{
  "d_model": 384,
  "norm_eps": 1e-05,
  "rope_fraction": 0.5,
  "init_std_down": 0.00267,
  "weight_decay": 0.45
}
MLP neurons of a small language model. Each row is named by its layer, matrix (up: input weights) and neuron, and shows model dimensions 224-319. Each number is 500 + 25 x the weight over its row's rms, rounded and kept within 0 to 999. Numbers have three digits each.
After each neuron's rows, "fires on" lists the tokens most often at its 100 highest values on Wikipedia text that the model never trained on. A number after a token or word is its count.

L2.up409:484495474494526489507508497507526531462471470520507514486496523522518480506460498495495484507493530517487488534517500520497519540503498474529525537548514477502485471465527485493521488484478526477477505506506497477514455504499477463525460515505507497474517491474487456531494476478494516488
fires on: " new" 35, "akers" 9, " Queen" 7, " Id" 6, "ş" 5, "umin" 5

L9.up704:529497496510533510556492436486516481506487469478519521515488521445477477474457487497476539508486498453515540526500537473500462513509516499490467502473524508514550483505514521500531435473482499482502483491517488495485490502510515498494526484486514541527503470467489486534520513517495479526
fires on: " " 38, "-" 9, "if" 8, "he" 5, "All" 5, "10" 4

L2.up1709:499476470491507501537537493503513527508479469480456528533473513433491487516482490482517515507473499478528464512507527542517491500471489458479504481490525488520450545541480488500518491484498508519525512487488541481522482506473514492493513517501547484507492502519486542494504452466539513472
fires on: "ases" 17, "ech" 16, " Loss" 10, " front" 7, " throw" 7, " volume" 7

L9.up1870:497427522492491485530496540510470532499493528513521445483528494459493493489489540461527478557493482484467515492469532508464508528523504494518480478472468481482539515525512520506451461492510476461499506483515509468544482509465536504507465506432539501496523560496485448545519514561510514512
fires on: " |" 65, "3" 5, " " 4

L9.up1480:504510530483513544534491492516502483531508471533481539497504495511495486502491484530530460492457473526510542507484482521540466467508455442463477493515484529474486553485510451462508504511521527510505516518497470539474495503506489519472511512524530513534451492457512515499531505489455521489
fires on: " " 37, "." 19, "-" 10, " on" 9, "1" 6, " in" 4

L13.up695:492513519499488481525513503503498520501537510523455488499455480504482518517501525549509516521535451484516503531492506483493526496480449470512529445500509506521437506501477500497511525485515525468535507534483499481521517497503479511499523518473529516557520528497490471490458457446484529478
fires on: " |" 45, " " 27, ";" 8, "." 5

L9.up951:484522486477522488498512494456507480521507514523495527507487491486539513505452512495515536545463520513471517521491511499504534543469469458506487499492485488513488509477511495536499508512507559509486466518575535494492441524444475490470489503479479539506451513486532433502511499503484532466
fires on: "," 23, " (" 10, "l" 9, "ed" 9

L2.up1626:507507494468530512489512469519495502504529509496457539500489488516467506490522483509487543501418478447543556510477476554488503515465463535518498497492478468482542488495508514433501501533489514526483491542461489480471490528527500476535490523535529497491539502505542478524476443503496500500
fires on: "inc" 15, " Award" 12, " forces" 10, "ained" 9, "aster" 6, " sister" 6

L9.up249:480518508465500503490526500525496503515483469500505535458504485517545496514470512484504516493554525502531509506488478483493480525484465411481508443524473526490484530532479507501515489519513531507486498484486555492494561461509477501557523465485519535525493479499523530483531482480493463566
fires on: " " 58, "," 17, " a" 9, "–" 6

L13.up1796:479493493495518484513544496512492542508507470530516498463491450487502434523490470518518503528507554479467510515505543512513505517459502486517472486541506510489505503528465482508528474471514530512504504476548514499491529491501473508484508512472511546484463487472507528521545496450504500520
fires on: "." 40, " " 21, "," 15, " number" 5

L13.up15:534485525482489502500546469458507535515533465464479465462471524527515535499503517512493518475548537466536493499542533501530512523470483471491507478503463472473451460495485490518531484477522472491500521533514489501528516497460480477501492517491493491511497517478523531504468457469493508511
fires on: " |" 82, "'s" 6

L2.up1616:539486490484522499536503516516529474547474498490540540528497515456487499500498489489494569493482539525501477505507465505543555508516486497543501490512503502483514460509529527465485510495506467502548478492502535509471535513490496450514519515510494501470511533517533454514521458482476536524
fires on: " head" 16, "ă" 12, "ification" 8, " return" 8, "mission" 8

L2.up259:503514537506504507510514486479557524466501473484436494492485472551522500513431547502514491511478492482530484520523516469471494523488471483492444494509478499528438465490459473511510490510510528476496511507484469534462527504492505471494485504477507495539500479496459486537510537476502481509
fires on: " Roman" 15, "á" 15, "ood" 12, "iac" 7, " store" 7, " ±%" 6

L9.up1548:522498518501511460484506535500512501557524514464474535532559529519510497489498476491515484562495484510481505525505499543492499483545498474464477484491532483499435465467488533525534510494488474499538462517470526528468462528485492527526484486508469520500495507473519524483511454485481523485
fires on: "." 35, " the" 12, " World" 9, "E" 6, "19" 4, "C" 4

L13.up1008:459458523499516477500458476505521501503474436439502490552489489498533524509475528487509510488505515508486504518547504518499486502516491487509509488554512534507493515511508505510536507514505506533546548497475537508509477436526474480532528439498487495463482522499528522526509512517466531542
fires on: " (" 71, " \"" 17, "—" 7

L13.up453:503492516483521449514459461495498554524523473481504525536505472534511534502459530492494524508478503517497544576506505468478499499522487489474492491516477505516504482522514540539506495495499497517503529502519475467503529474476492483451538469513512522451477512473480535497472515462512530503
fires on: " in" 39, " (" 10, " ;" 8, "\n" 6, "," 5

L2.up1673:496456535483530532519479491467481510501510539498486512533492451550496468510556488505522486479469475470486543508508516482496517547515499519504512484471480481480456456501448553448523490526514519543522511527432522523508481516523493518502518509494517539509495468557497500560480448457503503493
fires on: " Cas" 15, " led" 11, "ald" 11, "mouth" 7, " att" 7

L2.up1722:493533508445474512490491487491482507524484523532459552524497510465503517489486455504511469510421505461500547476500512486552515478505516513449500502489501478481459474478492459472535469548541542501518485484507439536480517511507510494480522516492576514496512482539510516534472465503474543502
fires on: "ness" 13, " again" 12, " moved" 10, "loan" 8, "iac" 7, " started" 5

L9.up281:451504483500530486524531506513481490483509480470502486514470478514532509503509499483516472508539531472511532528496495490528483505501480472510526540508482513506482523525471507503491513516471525532515518485488512508477496476513473505531507507534563525486515502500525431531510497491507523510
fires on: "," 34, " " 24, " |" 8, "al" 4

L13.up861:517503481490563454496508465544531510538532501482493562476502537514484503499496490533524514481472472534480510500501478499517502468513471496494519532551521514434519505493498489497519537517494544532500489464483528522556523500489515478524484518523483498459510516487498511488521443526463481503
fires on: " Al" 12, " S" 11, " W" 10, " R" 8, " U" 6, " B" 5

L9.up1439:505511488479496516508518498472488501472503497523523491475453472482517496550508474488489497543513487521517497513476519463484486472476483503512535518507488511528490525470498510479493508506479521488468484525525508480542462468493498505551548484482539541498473505481464494550511502517446576532
fires on: "," 43, " |" 8, "-" 7, "el" 6, " only" 5, ")," 5

L9.up15:487486515492509460523462511475491507509520475467520531498500519455486505504488500520487490526505498479518530525521529482530466514518450454493481496559506529480509528545506486491486497507503492522508476555533458490510477515521496471508479490502521510481508513480469470530510502504491486535
fires on: "os" 23, ")" 14, "ed" 13, " " 10

L13.up793:473520475524512494525493496503516524512509491463481482480458470520521530499488433505514516504541553496536518495503475504554493530547460462485522515488522488494500486520489541499512505501508518557500503481485499566462503505526509533516507509522469510511507492467497498493536489475500496473
fires on: " " 61, "-" 8, "_{" 5

L13.up565:528475552519492525524517441508524514495514498499481459493513486533511494526453487512492485485489468455496538513479487486466505524534463504482491525492529500479483500471468513498507530466498507519517464498498502481546475499462494519498511551460519525524488548459539478486457466466483499544
fires on: " |" 50, " of" 16, " is" 9, ":" 8, " was" 5, " by" 4

L9.up976:475497490455492483513496491491469515567514485508502500503507542476453511515508474528488537529577550517475528474484501501485505493518504457498540533510479527483492502563496510483431461518494493503479523521508462500454479471481486539503490503501489527531507480478497510476508502499482506469
fires on: " |" 57, " " 38

L9.up1244:437481519462494474510494533471493498554518487520491495520505504473452473509485446509501497537569509480498494482498501473468519495503526500527525496483500509515512475506479537521484461520501495512478527532486485523501458487503467474571473505489498539487472502453495505547542511516493490496
fires on: " |" 89, "|" 11

L9.up1388:503504509523526504521528489517494521493520510488459505488485499516507481488476478511529462516515488433507516516520460491510472488494463492506518511542523484471502516500474488484513514523533493478483500501475557499601453459490473494511491531432558519519488465468507570557505514499486520519
fires on: "," 24, " " 21, " then" 11, " it" 9, " also" 5, " subsequently" 4

L9.up661:539534492459515538551480490491485493505508483547478506546495512487516454500495456508500510536487504470499534500502519464506523476560475513520499507532532521447507513521512453494526507523498504519518490507501500499521478506470525459476529546542523519510468492482523494485515464501517527501
fires on: " " 26, " the" 19, "." 7, "2" 5, "4" 4, "3" 4

L13.up985:460487576496523479475545505500466517498459507515492513474500458494503486509508532534499449481535513509538490515497476476509506507498499473517517534503499495504571494525472464487563493496446486494469504495466517503516523546510526511464444508469521525494464491505506498481463490496453540482
fires on: "." 48, " " 19, "–" 5

L2.up802:475543520496520487499550475489505517513516490479510512511489512496523511486536499487482505526501510488506505522496491508482472541505522476521434492492473476502482481525496464476491568511474525496524525480515530538508516517487505504506407475508502507505476475466482482530575522503500465496
fires on: "ements" 13, "ood" 11, " Christian" 9, "hip" 8, "ans" 8, "aj" 7

L9.up1572:536506506490501460490505475476518524474517507485513478491497487490470477515452540491519497527553481495504498508487480523493438505527507459512468491489515486504521472494528489552500477510530484536499512515490523519539474470444500461525475499455518525448516491469525507512482489517504522504
fires on: " " 25, "ed" 11, "—" 8, " year" 8, "n" 7

L9.up576:488498520496491505517481476485489507500489530447505486498488493493481497519538492461504519449532521532571504532489526480491495476528497523525512475484509506462495420505535456485523498519523504515549509525470504502491525472517451493497465520497512505508508534539520521492507484468494544516
fires on: " that" 13, " of" 12, "y" 11, " to" 9, "ies" 5, " this" 5

L2.up504:527531511502537508505531502515480536493499495498494487493499506505469528509522494492538490510487492455503579518496484493489513501505511534514489509505513492489518519512457479480542458530533523501452494525492492495498517533506504517496454481491537498441494490503507471532472451500489522540
fires on: " make" 22, "oul" 15, " makes" 6, " °" 5, " old" 5

L2.up1693:541547500486495468523521540492519492453506511456536500536504517487492458503517515500506516519484484484504524525511546479456513551478509468501474473503522470485517489533557504514480479495514475459493501491487516477508462540503523510479479523511542503515519487482483527471495490551492483517
fires on: " based" 17, " additional" 10, " Kar" 9, " starring" 8, " POL" 7, "ks" 6

L9.up734:480487470462539512527512525526477499499441492482505491515521517509497492489489476445530487533508484548495509519511503542511452502495508518506477496513473509489443519498498488568553503482467520481503477483508508534495491497513526508461488504515537516460490511523545528474552518510530540500
fires on: "M" 15, "P" 12, " in" 9, "L" 8, "H" 6

L13.up1907:521544511506573430516525521541495475504522529521507489533497536512485544482508475454506535522520499480511532508501527468504518507540484478500523510519489521502475445518511482510512546525480524491515470520448524514502475510511489533521469490495476567453564540517518505514464480487548498497
fires on: "." 42, "20" 8

L9.up1278:493506529494524533519504500516462520534504459503513486482498487490526498521463486491529448545515478480483524478493520490501504488492506494498457488511489506469502531528488480536479504527492526470501469524546485488526483506507465445438520514435502479472476498457494488522477498481517503466
fires on: "\n" 25, " |" 23, " |\n" 20, "," 10, ")\n" 8

L13.up1665:458497477493501488541486492514472517482519492542480512544503509481550499487483525512522505512513505456505484514516463479473522535476535463523464538507499500513485487494492513487526468513524506551489493543508530517493477474472464534467473515492505498498486509492533478458504506466528488498
fires on: " |" 33, " and" 15, "." 8, " Ottawa" 5, " but" 4, " Finnish" 4

L2.up824:514511552551508560467530498525498510496497511512514480508493493505530503511506533506489529464527495480492540510502506541512496482509532543485499452494495508504511488514533514485564507505518502488474509450549465541471546506452491518468533484504488473519498495511497535474509507490470453473
fires on: " Sport" 13, "ts" 11, "less" 9, "ics" 9, " performance" 8

L13.up1553:519477471507513527498465496467503502477513449535488491532463496467512515492462507502519549490532534538455487520509497499508470518527536483513482507516480472540469530500542476481491480511523496516454491497492494470525508449494445494520483475480520510495479507543536511538500452481498520535
fires on: " |" 41, "are" 4, "y" 4, " Party" 4

L9.up1881:500512485534521476542510497505516476534531476443502468516494475488486489507502489494519516544494541442505558499478533468476521499500488488486518490506483516532471498495492532495493471494500488525529468532486522516525476530468522508483518496545446518532485518470487499438486506451515516527
fires on: " of" 46, "'s" 10, " |" 8, " you" 5, " the" 5

L9.up746:511494534481507532477492482481511523475499506505478460558489487502528471517508492455543524479516465520516495479527513481427506505466450492498496464513503497509479488489483536469514467527520532523533508510517531516519532434514465538527476521463499518497483560497491516505508450476494520467
fires on: "," 31, " he" 31, " to" 7, " and" 6, " also" 6

L13.up1172:528492480459514492506490496520493508483518463490478514483492493514520534503499509521539451547511475502518543566467509499486460543517506489500510495500497512492534516527463500457505533520493481538518494457529482498504486502560495478470487478492523533467456488499485514544542473503492536518
fires on: " |" 58, " and" 5, "-" 5, "|" 4

L13.up1127:506497497492496476532532521481539532492466463476488519520473461514488509513463470486484472511494499494500519504503528517476498497463511514501501450510530537530492570503452493551481467473489542511502535537539521518542516478485536455473496484487475500513450498495520468461522463472501531532
fires on: " " 25, "," 24, "-" 5, " |" 5

L9.up383:509506488492505461500543523497474475495492491534462482508516472504496430483512483513500499525498485543497482480476487538473460481513513519482483517475481502475473545499492452544508523498510487480513490509447551552507455470489541474513477533523491524481465489523535506492503456526495518531
fires on: " in" 37, " for" 12, "H" 7, "ts" 4, " " 4

L2.up725:489491498537511468528545460468507490453455493453469530506530477505499530494503485442536498498484515506540512508501464547508469517500505445562425508518473527499523481480475480510497501496489517514545505530501540481479469505511485504500470490497481478525524489505484513510482517479473459458
fires on: " only" 17, " us" 10, " property" 9, " action" 7, " collection" 7, "ec" 7

L2.up1584:493511541492500499514508503484500457519485528465510528513517471496506542509484488458499512469491521491484510507524502457480528482496485466493516476470554546502498553514472507466512533515488472452521436505503498493537502455507524516516499514511539581504464497477511502489499473497463475541
fires on: " you" 23, " space" 10, " needed" 7, "ction" 6, " residence" 6

L9.up199:464478510516546485485539476461524520542482481462524461450491472539516509559449491525515474501497505513552532469467467477473499499473499459478508495509497512466479448453488499515494505503489490483492475515505512523536525521466528506479514503486513522519507489490517465478505479502494532483
fires on: "." 33, "re" 10, " inter" 7, "\n" 7, "ar" 5

L9.up351:520465501516524487523484491530534493572547469497485455471513503522505456507473487511483500478451441506509545504505494448487470481517505510506508511525529539480505522531499477534490519507483501517530497492497494566524498456465470545472540471498458494501441533471516483479482493480512537530
fires on: " was" 18, " a" 15, " |" 10, " of" 8, "8" 8, "a" 5

L9.up1827:512481488475557500474490506514501515507486460541473471491471493493454482455484497511523521514510503487530526545490465475486488517519489512539461433530504501469538458487506470550514511480510465505493525533503522528516483434522490451501498501533487515480462501460507524520496467504513517502
fires on: "5" 14, "0" 12, "3" 9, "ian" 8, "6" 7, "2" 7

L2.up770:515489480484477493508526428461507556497531485484531476504477477514513487499503472477549496560423463517512492504500501510494501527496479509520487494533471506524502503504506485516500479475542551483502508506513508482505520488457480461516490490507487517511481493523505482522507493535505530477
fires on: " own" 19, "oot" 12, "atch" 7, " dead" 6, " analysis" 6

L2.up1314:478450497454515462551522469526524523442494535491469545468491488512496525519466512469502483522492481491529555528518506486517480510462468531475471434512486519525514532526495474503496512480520512463498471513501488506497477511491497451511471467474508518516467508444491510492483537485526454519
fires on: "aly" 13, " child" 11, " host" 10, "-year" 10, " Field" 9, "pp" 6

L9.up0:501519483517509543518469454476467520465493518470462547496507473430489470487472484492501456528529519488505510489444476491510493497493474499457547479538485516483519458555455487518557492534534534446539501455452506521509523436457490474478473533492504508485534510534496495508513487519470512500
fires on: " also" 22, " to" 18, " and" 9, " again" 8, " Institute" 4

L13.up1662:509513493477467504517488489527471560494489449501491484474458485459490484514485512515538439510511502542476522542444493496468459496513515527539516527522474515500534501506502536494492513524472527510483483494467464504488470495522495478493525549451514513453489508526507497561513469532463551558
fires on: " |" 45, "|" 7, ":" 5, "=" 4, "-" 4

L9.up86:477474526482491475491452514529492548507487503508483470513505482483475469485510516508497497549503527444524488508471504423485487525470471480478499494528481480491488479521492513484509508518483494442536506482499474501557459503479475510491484509473502514465489510456530475526518483489500527501
fires on: " |" 33, " it" 15, " |\n" 7, "," 6, " and" 4

L2.up813:497465488486527495499517501503548537486533526464503530516510498473460508506499515452492510494523529557505542487495511530483515508487456507519519517471484476525491479544540506526495507473516477440499511492504538519473508448512483420472500470454461487486512506466464501478502484525567459484
fires on: " However" 24, " Washington" 11, "ry" 11, " Foundation" 6, " systems" 5

L2.up1173:485470515526534515474537543498499512543536491515453476490495502489542505491503525490515497513529509489468502525520489576515457491489549519462473488482449495512537527509531537519480468490488533518504457504498519542492495503525502511505477492496492497503500490505485468485512465505488486476
fires on: " Ro" 19, "ops" 9, " Age" 9, " Order" 6, "ties" 6, " background" 6

L9.up1709:475538492520516520530517477491505531496524495509511511491514473465536482499505491481504541513526480443477501519478446513517509493469434450486529483521456515515466507507451519466475505527547520524501518486501514513512513460500502513475542516496520523509508507484498518531492490454448526511
fires on: " and" 50, " to" 11, " also" 9, "," 5, " who" 5, " then" 4

L13.up483:496493491514499470521522491530474468520490474479512525501542542487493495480510464466485489518499519500473530498558514471510515476531483493523532497486503491481464497474471508499521527533542479481494505538437519513483540544525478504533516501512511531505520491531487497506495475493518545518
fires on: "." 58, " " 5, "40" 4

L9.up384:479450466464500511517455529497469492485524458500522533483473533487501494502522504550527467536533513470489508462456530459497491516515471513500463491539517514498500461507507547511465490496512508476496527473498492494512462514485515503446533527461516541497500489452503504522541530498468490536
fires on: "," 33, " |" 28, "/a" 7, "-" 4

L2.up262:514484549505501512500506476521529517481481483486516502528476459525463506485497515503514466484530544491531514506482507470445490509478484478514484478507521524514480479548515508492472479469531546533493531578513488534446496513496504499486503502480477456509483498479540512505534503486510540509
fires on: "ene" 11, " Sciences" 10, " Int" 9, "olog" 8, "aster" 6, "ta" 6

L2.up1491:496478481503533468480513515487449489512514493503459514542509478466493490491508500467522493522524502506497515524534492498517542482486508433466488526496524501509517514502465538472502535479491476493520461520479500491561531503495475527516498517472550544499494482503492534487460469496503503494
fires on: "ose" 20, " found" 19, " background" 7, " presence" 6, " approach" 6, "ér" 4

L9.up396:466496513483554520509474498465512496525505495478485516507521535493525489504509463510517495479557490476486535514491479489523482513528485465510513480505535494485489479521498494499524491523515483456498502535478526509482488536515515517480535484489541520502459464504536509512509469462510517533
fires on: ")" 25, " School" 12, "d" 11, " " 9, " of" 5, "ens" 4

L2.up376:457511527475482479497502495507541521534515504510458563545493451478513526493520503477516504468534523562493549478516514477512462537461478498541492459491474520522469487540514455502521542517506506467526485521481496550509515462531522461494480509518481523469511488476500461493521508493459525544
fires on: " che" 16, " Assembly" 9, " States" 9, " dev" 7, " kid" 6, " state" 6

L9.up1192:465537511522469515470505500518512501533528473534444475552485530506448458505528490468518519534525462422478487543482446479515494481447495516521530505528531525515472489531503445510463501492530491520527509520464541505490494493486439505482492490506479536519415529489533493455502501461516532509
fires on: "em" 18, " be" 18, "er" 6, "om" 6, " or" 4, " same" 4

L9.up883:530475528486503462521522511545515514495485493478490514519473532480516519513531493472526504482484504491541526522481511562479493529463497508500487490499490513513527562516470495540435482481508500474488522569537542533511541486517500473506505507474528483549554523480521514533552486491432542499
fires on: " and" 38, "." 11, " of" 8, " " 4, "," 4

L2.up981:499490519474497506565497486506504495464484481513508475475496480536496492509493478441481491527498490468523523496481461520482523502459475499506439485498481524512463467486455549510506522491492487507502568507469466550502483480469491532499513472530493490489507497469508518508483526503527502515
fires on: "ey" 17, " us" 11, "illy" 7, " Syn" 6, " IS" 5, "ente" 5

L13.up212:481511476438487455517543518513482527479510486537482503497529479500499498523502466519504511513472492474507506485507481520495517556512519438482489511468473477535474504548490486523506521511528524495492486484560499467515543526493492516470465475484498519512472448523537513526534504489485455492
fires on: "\n" 39, " |\n" 39, " (" 10

L9.up1243:482545468528464508500502502498507502472529489497469448524484521469464475507520500520526509495523493532495495489494527518465521512466513467464486506492489503506513469514470466523477518506485533534521473518496510530504491463475478490546478540511485536532484470503500463518513494487479549464
fires on: " his" 30, " to" 17, " His" 6, "," 5

L9.up436:488485559475530493487535528504499525529488505507500498526507511520517537504503488510513465510554553469521550541529502436488465497530497466490497488531504545464521475508469488515609499495487502498491476492484482500520534521514489477489515477510517529500460507472516542475489481520475501499
fires on: " his" 30, " of" 25, ":" 18, " the" 12, "–" 4

L2.up730:523492539529518514438548516463504511465484487532472471504514489485524507486520537505462532467516524531541493540503498523536474498501537515483528428512518515491522526520558542479524487502516534500476486500472485537499517491515487533449470490526488489502501487562466498478468480506458450520
fires on: " Ro" 14, " game" 11, "JP" 11, "ria" 9, "EC" 7, "ops" 7

L13.up584:470463550500497465506507452483519491501489494518498466524542494481534522482474522447491468473480501471467532536532505486510491453509529551515509469511470504501549539544509489502483470534481512485538478526484500471518476504479525482467499507504512530506495482514506501525496488497491573516
fires on: " " 29, " (" 18, "20" 6, "10" 5, "17" 4

L13.up693:479532542445473462513488478482496511493515500480484486530543516505490527524491482427506493496521525515503512514475510508461474560522472467493495463533511537526460521489458471530461459522508495501507508498495524500518506463456512516511495517509522492482498537492514506529520525512466496545
fires on: " and" 38, " to" 8, "–" 6, " or" 5

L2.up1283:466507494481549451500529420516479500481496510520470536482503541501501533483503523441472469448503507544538506520496476509496474535476480482503513480520519513531512499489469513476509530517504481472494486496546498538499478483482488491461476497467477465497504515479500496510514535483510483509
fires on: " form" 15, " present" 12, " interest" 11, " uses" 9, " dead" 6

L13.up1716:455527481443501486468463449494503555506446495454522512524483531502497483508477489507490476574528460504490465513466519489534510447510502500528497511565501520468502525494459456525472521479518488476485467554519468506507488470497513482503514465519478489494462470503534481491546538477466472554
fires on: " " 84, "–" 7

L9.up140:488545482485514504501518525528453515508522484499495503489486478503505511512485488504539492474487492517505517492472500495570477520532481483530524521475469494522465505516503530526490507506472517516491478483514497502490474496500497502493516508492518543486512456473513423541477489449511560473
fires on: "," 26, " " 23, " A" 7, " the" 6, "a" 4

L13.up1443:500509549494476516515498472489518486507520458498546522492485509482468462491515486492458503526555487445494512510495495477536440512521530544511536520503512539472493507494493523493525462504536498526504536500462495480466468483468487496459523464505512548505478485485505529504553523478464520518
fires on: " " 78, "-" 12

L13.up594:509502483522501510482460512519504520484552418475504478501479506440551533512499530533514436518481501447501504493514485477535518503485537520517461524501488530536484536508488533522464466508529490538512498508518552538506499494500487525492500516505549499528515518495515452482591513484526498508
fires on: " |" 46, "th" 5, "." 5, " starring" 5

L9.up68:502478476500567490468528490497484549493486530479507476472493518494498481500502503430503469562490510482499460539467507481483524492490477511550541534526487482534468469506516533499525512502496506468506524496486546490521499485478479483527473509497507531462502514486482501490470501469482492483
fires on: " one" 12, "le" 11, " of" 10, " that" 9, "rat" 4, "ver" 4

L13.up516:493519506513535507470518467513537495540514546493536499499496531493503491480490517499559510484521523495493554540493532504530496519493507478510488505520541521498482499549537501502499465502490554494476522484500487493503502480535501455482470485490536502508479508482452507516511538500498508533
fires on: " " 64, " (" 12

L9.up653:511469485477522504557496510536488507470502464467478527526499513479452483531479480489502471525511557545529521526484539510526495520506499475535487495503514530455479510484493456522552521516470517469488499514505489484516511506496520458512506501490458500484522490508521514487529464498506476512
fires on: " the" 29, " of" 11, "." 8, "p" 8, " between" 7, "-" 6

L9.up1110:483512506480484461506508523481517510485507510467506452496496519485463517511474459485511536536494448493510487538492458509474478461459470497553549491489515493534503494513483494535475481520502517505519505504525500529498484484481478496555517493490479533476475486475510499493504491518510484480
fires on: " |" 44, " first" 11, "\n" 4, "ey" 4

L9.up376:514484494478454522535469529463474475524504488507503526506474506499502525503510519509541475490478488507526520514455491467474501504508503500549509502484493506502495507514507503497474483563520563479525507505536507477548498453484482501501511510496525524460447522486491468554511443507520510545
fires on: "," 32, " was" 20, " is" 15, "\n" 6, " he" 6, ")," 4

L9.up117:522487489495492516503486512496461524502535496460440523518503499498465490528509496473501516529530512485504498481514506496499527521524505481526461474510493460488461484493494497499547525517551493456486515472476530523499552456493494515509479520555525501496466512529479551465510433482507526535
fires on: " to" 46, "," 12, " of" 8, " his" 5, " the" 4, " in" 4

L9.up1785:467515516524529510524507457516496501501493543464510510541487512491499486503546476505490517470491531469503503489470502496504505525499515474493476527514552520455532467490506480471506511476505490470509491506455529528536520522517518485489463475509502540478487517486518515474488493466516536509
fires on: "-" 28, "-C" 7, "-G" 7, "–" 5, "-A" 5

L13.up883:473533503520477452507501491477486478514519480498525500490461500531490505506480489502481483522522465490508517494514481472505479441487506471470456479515530482483525467513498468494495490491496535485508506501507488475481467522494493461474524463502487569503456489520521549500532552475478546507
fires on: " " 52, " to" 10, "es" 4

L2.up86:484559506515487450458534481506485460473475531487499484514487480507512519513528476460513513516532491516558514546500478490481509556501525484533519528516476515514482443526497509534485492486544538504489532536521521556457518511487489494523493547513523499545544525482544557482517451469524523473
fires on: "ations" 46, "berg" 6, " active" 6, " change" 6, " Species" 5, " action" 5

L9.up1681:556513488512546478483533523540499524490479470500498483501502511500491502507464463496530523561495533517533499475474504519484484530485480493483442474505509520478446513501465514572520473492496499535512502513519550528511519478471508503498462536528517494470474511533500512492505446501502534461
fires on: " in" 27, "," 17, "z" 9, "H" 8, " |" 7

L9.up118:491534510463540512503526480452451548504496554524516506492493496479525517498489476489481455514496520484536509550516534501484476494484490551519545469532572528503529530508502509499496467506496553496475492496458471484535546508510462551493504485476537527478514510482508513516520540460501491530
fires on: "," 47, "ip" 9, "uz" 5

L9.up1237:490457501508496511518513473526471505547476475467517550502489530528473472529448471509546433547507479533474545519494499485519511522506479439510506449520478516458493472490515506491539499569489493507462497550507486532524500508511478511483523498501499500470511516404498525512544500498501516514
fires on: "." 81, " |" 7, "t" 4

L2.up1464:547506546472507489527499481538520545532491491460512492541514508517501492502467464507537468513530494465508492456500538500503490542512507521465519459556503512512469503529492487511536492527505512512515522509527541484481485519479515523476530508463513481481507496495473481489480509520495516546
fires on: " International" 18, "ș" 10, "erm" 10, " exam" 6, " Michel" 6, " eas" 6

L9.up1406:529523520458503435532502526459531486501521428512496540490492540476491479496441511501528480534538499502525548494507500466529497487491472488491500461496518547478508505477491507527494412541453472511484477505523514507550477540471497535489504484488519480499476502489502509527503537526469472480
fires on: " the" 24, " and" 23, " |" 14, "'s" 13, "/" 8

L13.up380:493469525493537522481487463502541548524527483505513524511509493529459543502514469505517518491508514526474540512527503510489458517525429503451462488481507501455491512517520533518563523498509512502493484460475502500522470520497532529524470515508505522479506502501508490489488506492485534471
fires on: " in" 62, " In" 9, " S" 4

L13.up103:497485551499503492538494499493533518566470486520520455480509452486523516512495488501522480454535486532472551503527513472503467492528480492469535554501522519484523513527502490490533506499512530503540518505519500529504457523512507466506493436479494497506490494504506527517516516550522501531
fires on: " " 49, " \"" 30, " (" 11

L9.up1539:491463459471539527516481501500533517515493458509481453472482517500480540484515504548498503533513449501508505511482454490561484497537496502518515491531537546486494483521481520514473499503510502531476523520465490511538489527512484540476541468519504508496465531484552505493541508504479479526
fires on: " by" 11, " and" 9, "97" 9, "r" 9, " Japanese" 9, " Chinese" 4

L13.up341:488491502506483507497498466494462490518528494512478507479526506526497521488528458526507487511536521498521503498502525473530509498505474521467495494528519497508534499476491480514519511461542519534513485493515505494530457473426483494499537526509532544499497484492494538501483450463487535470
fires on: " " 37, "." 13, " in" 5, " (−" 4, " |" 4

L9.up810:517506520445489526449541444506512568500460482546513526491493478502523486501425475492482521485564548460508514571504515501520451489501483443506523477522494547512500496567519485504552486512496522479499510538498500500488542496495477490492495487527507562486502497500494533479502466475494497536
fires on: "," 35, " " 27, " in" 15, "'s" 5